{"n_layer": 9, "d_model": 768, "n_head": 12, "n_kv_head": 12, "head_dim": 64, "d_mlp": 3072, "vocab_size": 10123, "activation": "tanh_gelu", "norm": "layernorm", "norm_place": "pre", "norm_eps": 1e-06, "positions": "learned", "qk_norm": true, "attn_scale": 0.125, "bias": "all", "tie_embeddings": true, "parallel_block": false, "init": "normal", "init_std_qkv": 0.0251, "init_std_o": 0.00593, "init_std_up": 0.0251, "init_std_down": 0.00593, "optimizer": "adamw", "lr": 0.000708, "lr_mult_up": 0.639, "beta1": 0.9, "beta2": 0.98, "lr_head": 0.00326, "grad_clip": 1.0, "warmup_steps": 298, "schedule": "wsd", "decay_fraction": 0.863, "decay_shape": "linear", "final_lr_fraction": 0.0, "batch_tokens": 65536, "seq_len": 512, "doc_mask": true, "train_tokens": 968400000, "steps": 14777, "dataset": "wikipedia_en"}
MLP neurons of a small language model. Each row is named by its layer, matrix (up: input weights) and neuron, and shows model dimensions 640-735. Each number is 500 + 25 x the weight over its row's rms, rounded and kept within 0 to 999. Numbers have three digits each.
After each neuron's rows, "fires on" lists the tokens most often at its 100 highest values on Wikipedia text that the model never trained on.

L3.up2066:493514488523473510488486524524529494550539508493526488516486534496541482521486525544480503480507455504484477530512531482446478483475455537515485524504484478543520495500477473517513488526539505474559489477461484526532527522443572480535507508513479488544495493491519439472511466493473494522
fires on: " |", " own", " another"

L3.up1958:511561482511471490479480478535518460528484466496525506502470485525519551487479480476464556500573495499519513478514454484480536486495509486538463453507519486528504477478484524504480494485489477507455497509511466514503499494484484488469537462499474483509484495455472514483506497495504488516
fires on: " Best", "==", " direct", " See", " Key", " –"

L3.up4:482514527512520513493521477463491512500485499491501505477522527497517506530486480510503474488522488454497505485482514501515499527454468517509527539501498506515518476462487507541493493513478502452511510509501493496514542485474503484519513541525438493486492525507549477520487500456486496457
fires on: " ", " \""

L3.up1686:543450506548493505502490489522484535530495522484524478489475566482483488494497515486544489464469503496516494515518505503501502517498483484505530447516488503553506506503542442496508474504501512491509516486487500459507503518501484455448494480508530493468494486509478472538509528527450469491
fires on: ".", "h", " h", " he", "–"

L3.up2629:475552497512490507464541495517474483544513497475484485476507494473504498491529473527552517504531535476491498474526485462507530539508490518488497522452480465500489475516497482520478488437534506479510519542451514494537522452516471515512495493515478462491500529495494513467535520514499497483
fires on: " |", " election", "y", " Swing", ";"

L3.up255:527513496571531474516502461538553518539462489470493512467443572510514495480498452552514485508520471522500517534523494501467503501497492478511502521532542514483482514499487459514527523494508520508511495484488506516456516496488466454502482510486577541481524500540484505482494441489515441520
fires on: "–", "-", " to", " –", ".", "LA"

L3.up184:550503497545521451501513505513527472482498507497490524506471500509513535511506476511536514531504545533471499481500499450513516545485517503504495577495480499499487457496452497494482510495470494498499508487497495513528483453489474494504459497505519470480511469554476526527466525525521496532
fires on: "5", "|---|---|---|---|---|---|", "9", "8", "7"

L3.up1538:504509497514476500512512521441507501465470471459475490503477451489492538518480466534546520519483498502490517510479519565464473452484486532494492457562472462495534524503499495481491507456486507489486526517489510511477530479530511516517477525502473527491484520489491477541517503533493496481
fires on: " L", " s", " l", " un"

L3.up2456:536535505502496503483452521504534486524499507495524490542510530520498523525483496478482497542475473507519527495486485503523465494506508531531551532495516511512456447516460529540481487467498503498529469500525508480515565497488500501428538531509462487525520472496446480519457509489499494503
fires on: " n", " Party", "|---|---|---|---|---|", "|---|---|---|---|---|---|", "|---|---|---|"

L3.up1576:547501490513482501508502506515519516511491499513550493494483506471502455513494452476547516531472523491525540476508491517457494441514483471546518452557464502526514496494481471492534491512481470470468529526505504533490457542481508511466475430475531534496503489551526506497463508472491532481
fires on: " after", " began", " started", "\","

L3.up2281:492496497480518564503475473496449502457511486496472499486462534516517506539549460485522497480466488499490509482469506523506488501528496558510501497510496483484484510480491509475514476467532497503445493505497513496534478497494477464477556483499477474485525465529530504490449548478473505473
fires on: " in", " to", " for", " with", " cond", " With"

L3.up117:477537489454492491506477458483542462499484463485501531530500513533483513491503507487547534524534507503494469491524531518484512512504504457501521531549519540480515461509510471496491484472457518494536496494518502492545500540489530506455435477505478503499481452512477484483527530529544554483
fires on: " |", "8", "9", "iet", "3"

L3.up964:491480511498528483445487459468546493507463544540473518518499541517513569420527517467482465504524501488474488501533534494471503496488493450505517506471468507504532535459531498546503537466477520488514462497513486521446516499445499496542495546555453528507481470484515518527492499501509498524
fires on: "-", " \"", " mac", "cc", " z", "ac"

L3.up1800:510512521558506489500498506476480510535519478486480527546482505534498504481517477495539517470527529463531493517483509470456499470519523478516530485521484482460467477526520489531491491536499470500507496506517476496509536504510492493479463528533496501546548504500442535511506493522493480517
fires on: "-", " ", " T", " a", "L"

L3.up1171:519504474492511525513502471494495518498490505478502552473538461498515491503505448435517476489491474517484495483460481519492495512484507468442491511552491489518493475474525511534495486502539521470507512479482522491491512493504507502504495536543490487514509530526521511513461524461543478516
fires on: " \"", " der", " und", " de", "o", " “"

L3.up907:495498525512523474487522532487493495469509487523506500485477496487506531490500482492530507512522507460519499508504490519501513490494496484466510481481458522549462484502485501478518523516511475518504532485548492478501456505474558432462504458498534536494514461479523497545474519454496507506
fires on: "\n", " (", " is", " was", " said"

L3.up89:470486501559473495493507490508490533494446471447500520503491516504512509448512494508537508494491506518477491508522500472490527502489462512517490519521534488507527504445502502471529526457486466501463517513516494513510467493505478490476516457517502509514490506523498499490506487509476476476
fires on: ".", " |", "="

L3.up173:527526513506521480497495504521510525520531470458467474459468523511473492482519479446471455461501542539505518442523495453496467468427497492516532445524494476476512465508539472510479520490531520524489526503497503476505505505497504473474502507505515540491488500481496500522538460518514469560
fires on: " ", ".", " only", " to", " o", " j"

L3.up2523:471505536522499520511509480521452495499476550494465486456486499516524461498493485484511488484529500468538489516507512491498515494513466477454516499510552517486502477506503563442533528487472479494498488502540541519507539506554474485539525549487518470515482533492491469455543480500517509471
fires on: "ia", ";", "ing", "-", "s", ")"

L3.up241:494551532502503471515482502469477475522511511461510537477529474515493491480488484490490479509481501482497530472503503550491480471469486522527482465510507461521510514478492512464522504482519503539480510482505521538525516504454489444508504497494493485511501528522491450554522513478464517471
fires on: "L", "s", " L", " Total", " l", " its"

L3.up959:468498513522472446480457489479499530516502526460483492463469521487533488466478524567473479521531489428503478497514504459474462507492464544475523489530545489508485476498502489546503525474474512479524520503532502508504532495544469523521496476503518532492514531490495494496473505536513560488
fires on: "-", " |", "ar", "e"

L3.up3040:501525479536529490513530500480576505512497492468493498507514513532494549457525515492517448486531489475520519463514484529469487483544577465513501460467519488497466486447513523511517547492462474514452509454526486525509465507474473514511472503544480497493489520463470467537487465431450477506
fires on: " \"", " R", " K", " |", " /", " Sp"

L3.up834:524471481488474510508494510506498545510520482531495534480523470510476473501522488528474510508457480444449538482468482517518507489536470521521521476495504505510502465501543481541515509448530509505490533490507488529470538530506545462528469489537526500475509519504465523539500504471483552490
fires on: " F", " the", " that", " and", "F"

L3.up1014:524495486485529501487492531465496516465505451523541517493503526517495526512491477472468520496500528508528475484527491486423509478460486504504539525526498528533491456486507476494474510485479528561551510506501496498506464480496505484484507496523419521540469431491517514472469464537534457491
fires on: " of", " Star", " War", "om", " out", " £"

L3.up62:459502515516500507529507521544514517516516525468483471479522516501517497525533484508499512526538486497473480488531496478500495466498463506547516489486516475517492497459505497463463520455479503497506507476500468575529521438525492482524501507510439501529495547512465483493498500483459496524
fires on: ")", ":", " He", " H", " T"

L3.up695:520515541517471546498480484539483464517523477505545514508519519493498499454509498448505489564514513501523474547506476500508485479502538494550550461480468456479492507504475504525498505493519535529477558499532484512537509479508500473469487509524531478510522523480511508507515528483492529506
fires on: " |", " •", ",", ";", " L", ")"

L3.up2510:489487497486472508484496492521481471501532509491490563518493506517505512513501455461478475444520510520499506498485492502456543470467468500466493506526514506513520545452484473480579545471481507476523507472474465506516538504496434460468449500530501494537479517526531484527506482538504479515
fires on: " |", "R", " kg", ":"

L3.up115:485500505468487474481467504542513504503519473439426504417466476510493527513531470479507451498506482489472476509512521516476478481479479529503507470496532476534522537466505482499503467510531488532479537467476493496539557452480513509487556479501519518519514483507452449486491496488461488446
fires on: " s", " p", " e", " al", " E"

L3.up2011:495498528523472517488488485428522519498493513494505461526539496543546517527517499476526517495503490517476495513488481447495452496471459503506541558471524522521533502484529506504498524494485485488470475505512511486489516505487512538540504499522460528506493508509495498529468501478499487487
fires on: "-", "t", "p", "al", "r", " |"

L3.up2389:501513522523512522520505527501540531513474507478492457550508483533524522478499490559509523474572495514475527456513472458514481508464503553474512527516524447516507479468493523544484497482439507512570531463509514520488533495528495478499520525547499531533491480490497461504463462508505502514
fires on: " of", " F", "ing", " |"

L3.up2197:504490505470413449468503528551498530514497497504530493511501518500497497410479503482496526526523486502460521493549458508527519488474527499484477491513486539507524471522529490497516508480500495528528456483526470476520483502465550488508498493520498530475471508465523505534496488506488482547
fires on: " first", "==", " Be", "P", " Commun", " which"

L3.up1971:516465488525472499493494524515508490455492535446546469471494527497523486486530479495499534469506491553475484508540481465493483448495528510518513482520524498487469495468532513529494503496510475528450546503465504508514502466537502516474508485505494518474502486511494482487464477511498456472
fires on: " s", " m", " p", "p", "r", "m"

L3.up1801:482515518510520528484501498507515513477497462468521453471544516551505498472560512550500502472540493532481492539534483478488498510497471496567527504540504487479511494480516489507502519475493502502492489506540527531497472517487505509482476485498512519482467493497492500498495525470484491511
fires on: " |"

L3.up460:500533468559501517506486518522575521507484501473518513525482499488556520457483475469499494528505483538510502504521541496500462527473465480524486478511527463505493473505501490466508514506535476459489484515472465503461517526454512472501498496467471531492517484491511482491484472495494489514
fires on: " |", "\n", " is", " Best", " –"

L3.up1725:521461473560505486495461492532527520512517511478473493495562512494502476526487501515532503491497511446519491483527509493518438487514465480517525536521470499547478489504470475476490546492489478507460541490514472465521503509513534458503488527550525519501529450519501496486464512514529480510
fires on: ",", " of", " County", " Province"

L3.up653:489495489535432453499459486518451514507473510510483494509492518511537473503505478511525489477520532463478499494496468489529455478489493473518517465507460535495479484509489499498524510453474495482452545457471498480522526534478530511525475494512526517517498473520485489512443505483460511514
fires on: ",", " released", "\","

L3.up1078:464502494507469517508534485520539527461561486461503506459555515498501516528521523468458488445464520526539526453498519502528483510488477523468519491487486470490465518437532525514524486513507504473502484507515476467558533530463498526504510465510499511530499535510498493511540519484473526526
fires on: " ", "2", "-", "ne", " |"

L3.up597:456495485501533477429471491530459514498499510473490483469507527540547469450494494497495445503502456480499458506503534527465455511508492504517499454501535432517491555490476514460494510531468492481504458534517510500503508486482504480492523481515478501499497457520508472527491497497469487494
fires on: " (", " with"

L3.up2849:485533488473479521450461507515504491488508476522498518475511508511506484532506479499528431530509485527454548495507494527469509510497495504504510492504490444509479506492490495472501489492510496487523540510494494501508538476471540518511515513515488505517513518492513510513535502440466563521
fires on: ")", ".", ":", " The", "):"

L3.up933:498495521522475504481492436481480475480513508515544526504538512521468527461533542502481496515484514518490519475514490517510497491464524513490472502509457462485490484513532438540521495522529521508517500513534469542511483545508457504497519485487490471530493516494462503528479501521506467510
fires on: " p", " that", "-", " |", " due", " t"

L3.up2034:513483517469497539490507524469491471529481482522488504471542546532525517513471491482508469540549549499532484463496502522504505527491492487472551458494507499492520540472470485509512496523511470486476501486522505542548524510455500440486487488499471476514483524512510487516477486532486509495
fires on: " |", ",", "\n"

L3.up2170:490510460508547490546504493492499493540530458487530499524474505519526484546501502472475509499498510504521472545505538467469473479526490458532505482524488500475524506499496497506489464506467510505486538472546492484489559523459468465482493521488535493509499444487503439518517527498458488473
fires on: " of", "ar", " har", " Lor", "urr", " |"

L3.up1360:478540474501540483478444501481497480492540496476497523496513519437492509487506516496491541514496490472491497434505521523524519488476507523518519529465469495474516486502508501498472495503498537489492558544521498490500558477499496521531465546495494501503531517503481502483474533456492471519
fires on: " O", "|---|---|---|---|---|---|", " B", "|---|---|---|", ":"

L3.up2663:492499551528511546514483471511530489498524499518519515501504514505536477458515494498515462530506516497506536469504470479515444522506517526473510480556514512486422497503496514495507526476508530503484507486515502507499509518488498524494551458497534523499527525527504513487465533502527517527
fires on: " ", "ed", "-", " |", "|"

L3.up2883:541520476510486541492533534549520515516497475507552505501514511517524471508503440474510485533496501520517550477486486483539480447502483527466480533481482484474505484502496513462522489485516495518519538529467488489531528470503487514551468522506447509507450465507523546489489529497473503512
fires on: ",", ";", " |", " •", "*"

L3.up737:501492468533501526451501449497472504512485486478507490503463495518505489468505501509532508479475486509503539483487502489494524500550519492506496480498501515544516480485518462485521504456495539503459518545515490502478485491475476511473527492535527514503538461503490472546505520525493481500
fires on: " h", " H", "H", "h"